Weights of a small GPT-style language model, trained from scratch on English Wikipedia: 3 heads of 64 (1 for keys and values), a variant of Muon for these matrices.
MLP neurons of a small language model. Each row is named by its layer, matrix (gate and up: input weights) and neuron, and shows model dimensions 0-191. Each number is 500 + 50 x the weight over its row's rms, rounded and kept within 0 to 999. Numbers have three digits each. A neuron's up and down rows have the sign that makes its largest values positive.
Before each neuron's rows, "fires on" lists the tokens most often at its 100 highest values on Wikipedia text that the model never trained on.

fires on: "ed", "and", "s", "|", "y", " No"
L7.gate284:493381471473501533525512505451495489508465559510586548513528563544479528528448539465537625541579506482513561518437575503540525447537525472563463616507393456433425440445467450442568577578519560476511530408481530478462495469549549511508545446484505506549525517550485485436550531580544448584554508474514552531605530594507391521444498541483579413523493527551545438542523512526506563526512499493461457461521414578635497498415489453486492583460494501465528462453502457586455466475598566590521566514517595501457474518511561463450536508433537419446554445417503587550500424502539511579
L7.up284:504483400478530629478576454534449565562421395532572546438455482440456599483518466374505463541493500489485512411529454528551575472462532499474541554510398465514463510478574512439480530563422480476536541424552512527468534523543542449490454376543450550548535532530433550470531495439460534527507502501557548486561559542472556513501449528434598534534510471457475531488520591555436514535479505488575414441524483553494589465523513448569461531532476415561563434535448539540442553551505452447500450457451556481401378502509491447502475518454522508629565499501426551545482508465444431586

fires on: "s", "e", "ni", "j"
L6.gate288:474432523488493542426543566477504527457469596446478551589492564467457449457535574530539439504611522539548479469569469496491518512521488512536504420500404539592478490492454513548380467527403526384507542501524561496516464511567584487505498477458631507463512536533557482602508545464440503538492458482458390535543538460496571482489506462547463518463535494450488525584508466515546499393610501494422499518403595446500466476441442579448445440477486422504522466489481438455601393531495454505502521569455612575447559542464531478515503451554470561605513548482511472408421500439511534464
L6.up288:454429499505585554445511490611543541476407505501443516542512527418416446423451545538409550530486506479455491488540449480528564461530554453524385493471511407467555393513447454459430502396419503486469531514517500420538411523502396451523477418537460540459509522509469549500471413474496446486516556490522541520549492489499464459473475454473522416570470459531614486514440394494494486556517436481449456577549658420482434417475553511445468482480518559528482556580503510528523545556539442525563563525482615535459498486591512483560497439556552626554538489549519489492472539496570506476

fires on: "e", " Ra", "al", "ra", "s", " re"
L6.gate134:548518461548474487471486501489430456434483506520563502499562481580453437442507566520514556573523505480517482509567510540564530363592533620489512466442451478473449505524490521474477505531526473492546484536483482565494452521543506538533555447451531474542487468434652505499613456415423459462528459501471485609525534451584380488540440512510622509427495542543490526565527532368514507584560467559514555554399537633542554475550449418513516513547506487519422472543464463551455426534439454519379510507471485506445495421398539492469479488524487459543461545518517554432500456490533604522
L6.up134:429365455550535535507450510579471471603440482502502452502521493480545505483440545630486481587483535533534478488475504540514531491475546428486382485468495514538509508456506462507340506568454487516508491541528560500480385460487560465524471474537561455502522525507578463505517490432459485508446513490582438393502508431398514558407526485420520401509453495486464512445472477543539529533378449517446503435444524621498475431459436535476470538542517567536426539536542577451479478540457532391524501470599451473440613457548486481443521445483616516494488479489542478445493475503535597411

fires on: "s", "th", "gen", "li", "x", "der"
L6.gate38:508458569459414449404587472539478527467510533468605465508454552463568592538520549520470550437545375436409543465583540488506485482500553483442481508534517479581544416440535468481498493529472457458536507586525457550426486452398578472465510495485601437463477572531501430485472520473531518588437548529586513511591514525537482483561594486497516476507476513474470454468553391385440504576500469521456575454484532463449451559419540583457493574464508491552503462377494483490485538400471561440448547542523605550543505412481574542458523496467531453500532444465488555526466532485442410540
L6.up38:477486518485494432560531464505544508491506499588403520372555436505520450566537479501481579526544513536500437554536580477459534503516497532469486436576550475509525481488482432533586543486488548532506448577458520519507578449409532525542542464545401479472503580502504500448434506499587481541440456449483489559506451495373456438447571549471588463445402542467585459532559460374562544510384511480520522555450560496489456511509518564492466492389367493508487540451487540501547489516516468495401615512515458566582551472420538488515397510565562462504573502468592493517526529562545498400

fires on: "t", "ing", "at", "n"
L3.gate434:431475439495510472475487513498472497566493568581502459502503509460484453496545567423526594481553412446489562564555529523429406542502447593434432499509500477405389423510494520579521425495563466477386447490350487529530436545517503545489454520593498481474375516503624466516448403508482503447468552482513457488448474530499475469569531463416490451573472526555492528502525473470566366564528512479521601605513473381558500500585563485568563529515490430511519506522531480427510527536524568517524494568512512557430487458579570455487492554452519506551528487456546555453493555558532526485
L3.up434:535610512507556569509465376599517468478485445516419547508456443426538507430481557441421481515530451574566506497471474525504551512385500556526492484560475483537505526536535499578547400488419495522498598541530540422534427462593523487452434458399537359590546475464479501491477532462605510534551575526587509510599483529546488454573556530492548502529473563519440435465497452469555511497572533509466561532522473475507469559493552538440457432523423485597478524511506405558582460593556442505576511525495491473425438595522513577510495452492528463438476559536463513495536490527400529498

fires on: "s", "al", "ular", "ib", "th", "at"
L3.gate259:497451501502556614498545382490460482501472497487545563405477507451453455541629530547454557413552565512504511479587540572492558506592536452426541491566527544519473454522628500452550585429569516582464484489487430499518503485558429482530440457464566524483445497522426499414454569538397543492499502493512392530544496479495458517420606582427565537472493557429515550497533505523598461520511432475510410554449554521486568558440523473552475554468490409552505459438497493466544520468536442398421518514441494499570541579441434436526491483533515490453554488537435554514465572489500563491
L3.up259:535545489472497441480429543588593475535506437482540437511494560577477462526488628532528507513520572481523577432490461461522401424546472442480453459586516496520540436444599418556522432520422464485568544539462613571418562485513535506488462523455491511494481437479602452468545523579446498542538626419560417567460424453482446528516530526444576502522504519489515562546484459562511521492469547512576443552499622474496511436473397460479485525453425471461469606560464514445407487467527545520509508528535549486447500517510608562551482486500575462462480448534578571447440524502484460436

fires on: "al", "o", "st", "s", "c", "ec"
L7.gate503:529451494562444562480494488520514542472480584476491518507463484473453461490452582422524545541428417450520560517531497473496499450496608446504546518424520477631523519524488501467408526494413459475607500525496478615532404490592493472507505486446417503513463419466585456482476470493490558437457480618460486446584556449516487493484496508536511463496557501504591495448426556587486507519483487503560552531453536422499571615561529557512537512552497443623475577477554437521503506501383371515433437471513580462513467564511454390416454487505458513484462519421511560441468531536577566456
L7.up503:506348460574480530456465515480548459594480471606517506495430406482548394564502485459534492496524540417489610517569474420506511540561504598378527544445474456573471453411533483529487445444450442470525572505506501484520451451516437462507442404455427522451509423427522387495514507448467417512488502490504531379477497507474472451420525500404533549590512521451513558501545556522499477479507502438482473516538548549519486441461538415538427458519471427524456474545507423436472474486466444479487386459555504467577506491608500519443431444470448489467426469492545496533390468461517465459

fires on: "il", "man", "ar", "ard", " the"
L4.gate276:551432482501464513572564516428536528497491574494526468469465485547545502391538493467463477483549503521430594520506578430515443558462578486539619534562503461554498542438523447554601554551462504531375492494481519516526398508446454563443537586605476457512473540489626517539466509534511507453506602498526482515471408512568466460475510463546511492542485455498473583504388489494568418508531519567466548549440554492494505530478500530499527480465459455588492541555549491426530544419509461596539557521508630551515515413507381541563447502477468460549551598501495451440528574525465569602
L4.up276:531441534475429541540513537516521529517502423456558498441495488500502477525575556521409461556429547555584528519476538487452536568507539523486465486546559512528498594501512517552560566487464455521483499534548522452573454520471425597529472481486482568500529502499559423457401571583511443500456545643505488561446500503617531532443427477546515518508426465553502478586491467515560377491477482516473523489515516581457429414533385439454430599557505525556504545403496391397531504554598561474545494485520592490494570482449466487575404454511538525575631527572479514520464517469500493490

fires on: "ed", "ic", "it", "s", "all", "e"
L5.gate221:470629475513535500468455546431551448603526474564542529561528555378412521518545480499435503487506462415453458594581439559512501481528439510497470589484431482506514535515467396545509427462544508487514489539516465489445410398502471453510511450437593506385532457505486538497505500487519539572546514456458475454554419533475546488432500523511451488521527455455568533465471524467551507511525445414581512513551411434453504439460491478469439568595472406428542458529398602582473491474544500443498548518451444525496479466383445455566510435489522425451559531544442514447526619506488487414
L5.up221:500545402486556525632392531527494550512528544459466636510522526592498507463514560476441484582460476583524491425532481511502475432529534492551524482456596478521597544534491484398478539444477589528595414444525454564440525479495499568404525497467477509468513526502452415503581476597567577503497511468536444502557530401507451496490614371530477525430462504557546483546533507479541530567506551520484477487473487491508531497447493432416507512594531531503421526438445572392497422538455571526480432493485477487416384550563491431561457515465512505494571477500480503500464517442528586476

fires on: " re", "E", "co", " to", " so", "Re"
L7.gate242:518473458478518567435489471446471452519507422546527448517453458487468459521475515491503447503556464475468462509548520525453454531470441506523479448435468513621543445524549464472545493525481447521550467510500480502552408469483591500562547418498494516474441527508511370465509427503499378495519504403526462549471414552559497632506598582506479431467528432475429596535549419442440470562507561435469520473597466450546524492572481426593443424476542467375441486462489433453503538492472490473431430445434589509388450507449482496458441396452537515561489527487477420556454435546469538574
L7.up242:537553504507457561512425534506469532586568459502539506557564474523479481526441462484480416481543537540385571489449538476559519544513516525525506541531562395484529502500464469448512493514594513486535401555523512458552435455496566467588521471551503477476395486571559437456517500567496379524480483450494513523434510441528542487463524443432478506484604391504471462475554533475489542475510435401558537554489451558471568534603485410534553523505572555567535489430399471423420508521474442596508517502461474522473503489500474521343531417404579525544647515448502498474524512410443484482

fires on: "i", "a", "er", "end", "am"
L3.gate97:447585422598427503555517531510511564479514567427471502539517485536553386521473440395579525497524490421527521547536466534551509490499489575547452482586468564494472512573547521299494471546466496437548450452478496498487540433513538508515464492473507485527547522458554437414540546477501462430499423504628450485580514543593387528492551498570467525470481507467518500564501507466582550430513423490543494482562532582484464570462547517477561551535465536401482516556393499578502422470615513524474504466567504462533498513493448492566513492493534478646509537518565520488523451585450554516
L3.up97:527517423533505537496391600504556460428431522501541520575455519456479453397473498569595483456509548400456549495620495501504547494505496556506466495596499510504407559497546521468573419528455446587510514433393506478465481504493473525502513509489522462501487635434537524551502500557464545553527606448479467478528559498426478510480506539621421540458527459519435428550464496509421476472497446498554500454517510614512409584552507601499455510444523537536470461533520495489548489517411572494485424474574532539526484469492503461504515399544450557456483556447565613461444545615419466528

fires on: "o", "al", "se", "n", "co", "e"
L4.gate116:499523459532464533487413511505489517552516468518585499487458552484488449377517555502542465378524560488515488417589519496534572515550526490424529432634458511495481492493522528554471543527383420411421469545456541567507397538440568497444483472419479542532478477591494497540559448482437487430482548449486460637467497422471480434513497576497503478444510519514535500536523520471456485443556455460594484630515450472509458441440510354523502492550450444579523508490491514624500558489568588501509538557518505490471505510457509558592479420445496433451496527520526606491538527431577475490
L4.up116:546374405552523508504408559488467579457464451552467491545527561492456461470438551572512566459447466483509455459473490423452502441490509465533574518498480495552459549496499559499410519639480485450460453535418430446493505512473564525486561402507532494452539564405427487539559522526501479501476408403469504480482488502516454362514491489522438451594472486446438487438491519465493437515501506511482473534493515549526593435437569582375568478485539508527445501548454541550522569505511472464509449567577469553493597555520515516490572435476576529599524507548632379485511582483489467477

fires on: "s", "mp", "r", "th", "nd"
L3.gate445:492402573487524487415500475422469547448462460483437500422593576476442555546502576497509572429546511465460519503492437545528505410512545509448510434474420468518522421591530477528457504492490497484530464597484510523532554547530385419562473494416525538544558515515592432500599580518476420523509512458540553527421494491493455503488547614502503605496381416564540447481485539471593493470454515494524438499468545555521579502522459527469515462565527514563415442456584540561518475454492589468542535488450492441480528403466537559416490480480452554468530468486535387526587563488535463606
L3.up445:527518471445487542484555395505448521520408469530454466497475545419512491577515496496516531500431522488485521506366476484528491474464511581495542416518509519557436469487526544582545521406515547619581494469465463540524518432613485481539426406444468408474492470478492508372544480566485582445574474470605488475363455504515438404542568501500529509464453481541526503516451519548501547497476587547511549492606584557509452537395422549510525477539482498557466544513521511484485477467504589474536497508482519505464456511530523437396355500437604476533520453597442537462536419473528475511

fires on: "um", "ent", "N", "ment", "ition", "t"
L7.gate493:474575438489549491487563511560540467526566486495543481597460415497465571550386514549535530443468587390544450573447414507475525491466504487540369573520540540461574512420448459492400583517450428591497518505435533509451517410485546510436553531513434421499410495475492498463553542450607498458535478428510466470461516414486505473496475526468463460518489515488462509507554557537526438457451497415449478418527395476640559537506525534476487533479488473444501479518498509474524494529576465531462466531509568489443449538436391533563591510451455505554477605434497523463603457517499600456
L7.up493:474542544460452384489518539556511467505444491489471550471577508449456499531476517556485460392448481509440415490526468470512477568474547446488543581577580461515478501499449440539512588492435528514522475422436428513441491529527516582460558549514426500452440466539528486551502531421566452509484607426593464469441498475463523496501398522429530523563467559520471529503529542607496436404529478461530620494538399505528423506552489497554627536535544499497491624509547440426488465602488513560463517555581578523492516579490539426498504591463542504500519579491500467486590379524581503493

fires on: "il", "man", "ing", "lic"
L4.gate30:495448572492471526468518517416545492536594481477559446494531521562654528499501494443429556471423504476456506583486523485477462580474572593490551549430498495502508476476585485499440555521507451536477529465568528528459551529448505564390581464530529566589450439498467415576585574496540513519481541437450526520490487507478510441467523458546526482494486479467410479550499444528485467472518433577538478461457499528488508499558432480499399545513523516451530571623535439440533530517499472549405547546621485544422534441530492489523600548445491456482525599454514435482488592562510501306
L4.up30:550527514534451479544491574463480373471437527546511434470532560560552440450486482467446574519548483531398516459542461548498448522515428615528520534556588436540441484524494458491513594441480443537525453483462574539468481444508511455542515503502519571489536573436488513478595524562537510464531528512503414511445529490565503558414436583475600467566492473460430491449580514487476420559625458434576550494559489568573474512523347504529503568523509489503527538414498419488440583532518550429460468512515559537489526535478482537454498520493550497399471496520423417563495453525543634423

fires on: "ed", "d", "s", " came", "ved", "ated"
L5.gate10:577533433440508479509476571578488505521507501503524551404459506357467512576472505531440440530411519505436533491573499421503541420558438480425520474456565497436507511378499473424533449477507529448567446516473462504505424453614522471514489550633557504539441499537544530457407568435442495478527558524517387507580535494507499424624439525528487486530561435521491544440456539523459460550539550507481540552548606468520506493448468515437481535521499516399576512456490515510455517469528461500522452608511475617485473420424491552509448527543456545435459390505476478536498591480526579522
L5.up10:477448467489535457522613515529547501400473517555524609503493450482489553554486520433507418567393475593507528500494532412515560489560467451491497480528429511468493451553473520373463505498465537461490476511539475466502588510506560483417505554630480451472485495480553488478559540478508521558546550487500479487430527506452489561534487547501500457461552475517489446579466502605476342569568583557494447487530418459587578497439441468520476536464562540463491476540557537485533532482484524468584472472487476426461457420515491506582495514448499523321508497506414392439505599468515615561

fires on: "er", "ter", "der", "-", "am"
L7.gate360:439518415474499476484482415481576546461521556528466593477472578484424547569416469503520523498658472531586555511477442508528555518525495472517560565532502598438444399444551531477527464560515589519473442488513521494558521426495454460470522485460460578514610570418443492524468518513548492546470566527505462474581465457521520464439479470540532523431504451446442592497389475471490482482375396454560500478423483572482538517566528448551516515429528440504534595484471448496532377482456547512477463500501487540462552502504503581606501513532471414503500483520547586427410572565515474432
L7.up360:565557407446552531532473456457479412475497566491555489475510510555534574473451456529499551492499496528462522450477510493491516441530370457570542490558530411479487449453524407552535516504608528561566467541398441431500405498451506432466520461507467597497509533458465481515557561449460510460561612472500520487441519520495527512476442466542423532442618452530514535533475540547494526493574388541644508455501426511516470485509490445567473500536467449620492505477397479462488514605504485509555445501475458462509525527575598488433543458510571570494508419399517602488455475416473492403

fires on: "ing", "ment", " You", "gin", "t", " addition"
L6.gate78:478466550498523534520539483543504528649481450496446453577579498504460528496492468591509565446475550470451546535484621525481533486482497490550467484524529530513501430495441495573561553577531484413526437603555416466533625523554437509375483579584499498506460444414501519553538603441519392454585439563550476508512532392496463464546520507474449534513529491521488474519470494502598455509487507487465512465464461448536579485439519537495531564533474515422525550461502405497447469553552524558460445468550409566485422440505534591599493520429537477524448481603411454496565582486454473471
L6.up78:458488471498547470489577538434438530491488516549488508523509454525533463491516549585486463426462554564558489480484528558547564483402495488526452557536545527468468467582541475562528467568504531516470512459518526535500530552510523583457484517549508434422350520505498439564549478462516451517544503427597569504513505518488468495505536580463522504542491582514581527480512502434484538531475454646505449374449482365562558533490484375552527614533501410426475563511407536505454538475568584525582474464569458536434457557500472526629465424548501517463565479371464455510493450452537554495

fires on: "s", "le", "la", "li", "ment", "y"
L5.gate181:470399487496498534487462491440497462503427582471451500500588513620503410524446372495473437482534455646434491401552520545540535494468475480557512448513475474456528422476479481370428545463554478481484469451545559379484468455483466492456509474508485434544497415488451534514495493522506433517491523520509461463472520498412568540581457489594618567422439643468517435473482479522473474465450500504502468483566551460556445429457510567433453520544501399562408511426495469510558598444507518538492545476483506497550510434506486392489509509506452425520445418582497474473466453514506512581
L5.up181:522482477534445549426545486540450570431384554573532430515534446606535526465489588491569445489455475459470439506513430381414527372543420550558495471511495640459525457437478467525461524457459435556536560523536579445562532501437508551477489574477486480472427480424531567467501578494471532461469595496424485519436468502538583493461491527526406535486437457570508468434528496507593523479510542538458466491533505463456502549528529410506407579464453506572507553462478538468498449472521551488580562571454437535601463489480453514471493532514540450495490456470609424526428530553449584529

fires on: "ing", "ach", "ed", "d", "ant", " young"
L3.gate405:420503530542435570577476517422491519439423525522505578414418576463470557519512471470539518564459497430574495531464508500472565500431512537544531534533513497485523453490551456403474540570470432562503487466511475480480506554449402457490524436499506521510554568546455449463488481455502501509509510424476501479476536529527557483474579459665523520478560378514470460459584545548493545618453557541411519494468519490577468477503500476501433430607534494436511398561539529511586439598516543426539532358600539500415601513585496537479475519509551512484471459561517544515550536524523579414
L3.up405:491397550504537588571436459436533475587471519507485527464437534510642541502576504449485496471595536519548501530476407481400442511464539463556528421427473474563515466440533473406573445614504440516435478547479462410556444497473463442496502451549453468455493526484552483506544491483513481518504438468446580570565524464490525490552482514601595482455500477510556515519507487439515513462488475591490449438439587475534502438632552467448446495437575497500391620462524519502523457488517527467542462419658486494554483517542558456456487513429486435503471553590504452451534527498439513548

fires on: " di", " ex", " that", "ly", " who"
L6.gate136:515536592564500498459497513513446506528485350468392462486495568516548492483462534467514526453503511526543474573541502452466557472548492504468420435606505510426534418436513484442482433550507513509529536525465420499457485470500499481482489527519452539543529527450481489490485447574518533438590534391475482554598621453533564479469474489488509527427447528384436530472507526497448575451396494521516462437485625420503542458483541602406481459413496535559443550540493475495441377488555475577475529569464562502500513491479473485479573629399438577593514488535521519514461509506548506387
L6.up136:581504530511481595483440541472368425504452481465475567484505448494469474524579456503452490475528579605516533474593451518560583547439513560499495579508553406462477491618461574394497511508496539473445555546565576450471513492439419495576453529499410507504414402467505578446504451564479422521508518541505513535448602502547469634496454518547484470580493420493485438474587418480508434556534395543492502526595528520485481505473432523531503499472455454488553405508528498466489507438462550417497531457416540538398517499505536525444530516492554509505494455442572486425552488538521477586

fires on: "d", " of", "f", "al", "le"
L3.gate112:525533533487491493528501469517501498529518379477532537478489504451484504506444481413501540513545387493558501546416510549554495480532602503541524570476443529549468504464481549506448585555424539640496545490483508443464499495533562584489608457572538536497543536489548442420481480535410597415483474513437498420517508499519562384505467518554471412431518465496485490451451526469579569443518432505460468418473480602477529544468497521496435545528552505492474434496440420482458560528472502491621587404511570549466471494575518591546590577551391538469505522481427555467446533468567552601
L3.up112:541544633517443480536420477521518532604391471471520523554515590538441476510449547492446451538477436493628540532553449456469511491570452504512552470513553502516552473516473480468512486554569526522540478525585602466563470529512548435512468527430494547486470520565478497532541543481362601461504444433522567521581397452467499466447508479429569507491525445499497452519568537599441549532491556435514490402503479517470487507563436532562486412486434541465469521463513493506531665470421545593486455522490496408394524503499566539559483384466464508457456472594490558524483548512525523523

fires on: "it", "at", "ed", "d", "t"
L5.gate209:538517454477562482577571425488518517536552532514444555476507539536343495589556543509456459569493445586445501608535481426399499526499536493558523514506482455471473519487587396503547478522453512436492405544495464471504470508538475488445446435514553446606448565547451422558391469458464444439504470508556525463448494501460531421500563492517477509538511549466449610380483494608467580605458478495460454524569437531529480528457517500489449388487494499478463506572449481446495459587460566499573466448470608581532520461462537523471513540505446581525493549449564548508521494583558442487
L5.up209:566528525519498503537501441538521499563565482546512495519490494397571443501452517480431528473550570508557500504562396462543511541469580494499494459538446472649533395520511520492463377510521522535520575455479510514495450398440487463543518385525495527506503520590528477554530571438524481557497524547566533504544502472568552586331534489442601530542414501530498504500485467508443432535542594405494378426493471513452537485515486429438510445558504574492564534527531471513552608474472410534477522522507394498472508498460502543477369525526455569500477499503432559452455589458546527516

fires on: "s", "e", "th", "us", "ed", "ing"
L5.gate280:540545518499485454525450513631430443411525442518466493487557606510486489566580537438457512475476519358477461526610516462540545505448456484530538528536469490405531592484488570497384461507509480509531403456504512539488466421524595475556570474564509429524389524519421432458465446362472461460491518531517501460498494442544502465499552521561574474533402589481450454541516493438485450542489418516516568544556515470524497436561548522457539582446492450492473513460508653509518495421531502449493464454495511538526496465536421524434453470499564560574504508492495584468424502464422416462
L5.up280:565560460533599539476514520595464412417527476480556469425593535516475465509446481502607481509535519452497454519467494531538503471470490609427513461527378526602532459462582569456519416551481523443589446465493569486574409475507530536474466533458451421413497606449502403489479460428596512496468461517488566448502450519459522479522522482586526438459511511556518459509531509404452505459467451498577498515507501475476527440536532480549539527466513574552483546468503603540444546476495428524506577603537556418538466533515568553418480391536507452514584487507467501497415555493522481364

fires on: "s", "le", "r", "ta", "te"
L3.gate217:414463489533504512494576559427503549456432487474464426505551609527511541497501531419483515511532515473490552525612464423508566463491503514529540460485532480442518516474550564509496562515426503482556534604481426494483458513580428489532443508451545514552450418545545525472464470449437510447520569577521482529572557465481421584524499418487474546507502569619440568412495432569494535588502407520551514541556589501438586522406570510421569486490485521475481463445464476402577462416498534474356499514422445491496558595471472477550480544514583438561530504428514540452466450444513505583
L3.up217:412523529624401547535457474566380461519482460561599471466446391492545551429507580422570477457393541578492506426494502504421481493486522510562629479498466563440510530455583410480488474469356520514483561504494442540570500398495427486488562478536475530560552562548529597458632486459490564477504632546433478544555545476500471431487439495538469519502433496556504458495534480546524483605503518436465483442427520516460535521480510504454502483534470545420495553561579510530462521505493488575476556571480484501554482544502521495535425526533477495525542465465508494472445443460551527437

fires on: "b", "c", "al", "ed", "ma", "ine"
L6.gate106:512455529447520593489531423440564492496501405492516484425560557425544416520438493406514549557516498521512491527483526520501427550580566507469496454533475597522446550539421559432490556425577510491528498573502594522502524384496466600535399411492565580586438464485485457510492478480496426474484510473488560475507445532408535384424421585534480424475513434441495537514461494574601567524521504531494550486556489580506555535453516431486446472532561474521450545482451478488527500459455560484473520416445519486387446514525545502485625518531511448449462456515468477461547574535446620474
L6.up106:453442550560496541420531436475550500535659513502523515513589453490469470506509444505500422584591576504489457542326594471423475421413513476519552512491452530487523544446469483476403402469514485553539429541447562508463461475532506584532533462457528450515500490422470357501406489552566503469544520458491490459491532542516484632515487463478583531512485519450525574423545475585492559452466544504500412454434460498504456467618439512559515489511488515440436515511495482443492566476504525514465473505510498475544540534537555496457488457548437533488497518516553533443482511637428415408

fires on: "al", "min", "tri", "s", "d", "op"
L5.gate318:562489476523473558515592483488536423526505599598507619458591410546456480513463444557548467482456525506510485498470432497540503493551568503527441362467462505511497568548545532501445509428456530544465515460479407579542476548506563459506520513366557478447467525623440450431546558467517486463569500479487517461526423455521563457510388577532469570437445547512481556545461528431494477499501491558554581570531436567538469470482488526470527481429494454516593517506458571558494476542376450477537457520602509488444533391534533559572469428490523427529523559498531480514487526378553520508
L5.up318:458354485495462497519511481505509508464485506484476517511590458560570477480545505418517489533444427544387479532552511425529555460437487515551521499465430531541454401490520438534431476560523395570432509534545466586459460476565513527504493512431565436480526547520463545548500484479577451469488494541522431491520498497468500588506516642472566565492483519522530482487490418542510423483526459516511422603537529453508526494479474423456435477469516568577489421547522421585497528518422597397405471581646502514512368495435403546405523473532548487532440474506577504489484532464478550480

fires on: " D", "d", " d", "od", "id", " of"
L5.gate134:514513570504455518526525501481449424505591477490429372524452513478479494553486544519494466447471430531476492557410537440551425488492550551466396561460506505541504355500477492471512578499524529530513530468435543454446548481455570521429536502528470503477559623496426486389515641531506524512475502465552440529518490504518525513567517533519530494551485561593423498471448427579508461462545487399518415469528548501451619550516435480511596466451552445386498503514566411465437497509470531527451430519371464525508507348574528522528473476521491512498440469450528469549409456516495511566
L5.up134:513491532561529469502498564545518472493561543509462574449483573543456454510400638582426471530528485517482565525536563534488416408452491530463504474459531419497506504491471533466546579530561502554538614416604544430507548536583484484482596525585480438395534510549498406481546452507463509495403480506484475556538562470490383457638522517534485476514460525442478468482591433520436590586605498511480474469612428498485457397503513499488516508509464511382512444521477505452444536550498566513432431413538430508527482481419524568468478484429509499546536464467523507514426491483520488480

fires on: " ex", "ver", "ly", "ally", " not"
L4.gate381:633522455496531506489530491409483551463455614543466423516491489473385460592491470484610619509459414524601524501557575536481491616460498513494460513541575551532461484540520551450613517504512414517483451555568589535449544545515523548498507555532457461472425481488473437527454476462484503516494495528523488580503468442519481469429419505557486437393533485384475449489495456595522498511487525480458504572468517553550502369538453530540470448487519447425446551528476520522527488439505469574501536413464551504548561433476586521478492531491517506584478522471535508581499619420610513484
L4.up381:572479540408541604482476465515474444561513497466487600539520520529509427477509627570458533454505551542526486444549455510564549527493439421510500508509480442458507525569549527471628506497414458480552446520497530556518474532539486518504475589575442399478520464511527601456484436502412452509543570443527436493563480503497341548479536514566580482541480482460533453547512458559488467500463480486569528510501457471434459439542489425522510496495491431445454519504371476572527547451475538556530459559548571473370479506507533542476515403484520413544452416521604481530439512635577479518

fires on: " b", "k", "b", "c", " C"
L6.gate24:472392554563466516546505482544507517511538452515510397446406536491487385555573423464468587423569500540599533533525605444489491493532555518543491456412409446497476505465490551580457521396453519481478443533529465515550540505416581543518533512561566547527521540477528475548392443578485431505466480577490539502493509523548563526454498576556546447492509459517430526550559533564492481538455544559472434465551482523438494535421461517496568565470471480371534537399395404460508531541528527421480492619471565518513427475521511570477524545517565483502458516453525522466515396523459515409
L6.up24:490516458549481603472528342531557423456463504490445427541454489599406393415547447631496431511472544427452473519487525504523546438518510476477602483561513489477454469492534519512437528480530509507436477518438498509496497459503608576489560420506516501459522457415433471446518467491502521448564513467496473474492540566419473542433538427538471523538570524453498545521455474671544488574460519532495458479440476454461625547532494505496382530521541509510452551424510503541464410452474547453449445515437445452444469476501412442489466495584480425469521446571487576496545414518543498531

fires on: "an", "d", "lo", "um", "ed", "K"
L7.gate435:498369557523417387568514522509496464416495432458465583462421480517446496495512497434459410443592528530561507506527526471479442533454591535502563516537608468391538493493585574577506483392515536498495525470454484525526428512448495541510514470523568439524425580523539574510476472502512487519482409520512470452483568594493587496544492552477568475537508486584448516512448568556591452519494567525510547479442517468456531570509489514454458498464503610442554625534366490484424481552488564465480483585463497505501528503454505405505429500531499603589486546453526528486579466481564450467
L7.up435:463523505458497509485529499494442372479496467560464504468520496462451508398503484475499508465422557558562499507469669430512528497435532471413489342488587563528612470501526507495434397409522454493523495424536492531486511435387465468470525411453504532420583486567573519546506550492547428568546455428500450457558479573505489541525556547486543497538515458411500528494481466531532436533534551471492485399482505455478461406404456515422511403519530477465582481505458430528565561463441512536481576507498468491492462492539487556489431509541504513541458451461549543603481552450604416490

fires on: "s", "th", "er", "mm", "pp", "cc"
L4.gate256:448518502514515373468487547531474469423496466606532461473562479541568423580542441469602499461462529516553544446503505462444536584541517475500509546522451559516402498494430515526525506532524534402532521547520567420411520529472519486416541488560550409477477490330454532427537519489541444567433583517500484587513525535573500466583487451499518449496492450502550382513452476555597522488529484470461420495558456564452543539434508468504555486455539508465543516484518525485530492589550505584500586491520566536583476482533510488532459428394526517593417420464500501511435494537539449363
L4.up256:482498528490573532556482534493440516496436573547548456547468488483487492536505530430398541456477431489554502521510514476461588515476517554506541610577419481522425428489531407609475458523604494398439507530493597504515610397511455563523536500461525487434486519492446521455522433549529499531462588403514454521504495574445457508465488454424506474491632541458497447509419519551456518533535552565510551521558528606487579571417540507489527429507536586500456486507431527438531476493529491523421573539582567547504537497653463526526497468409582544537483494551527520564451449516554467430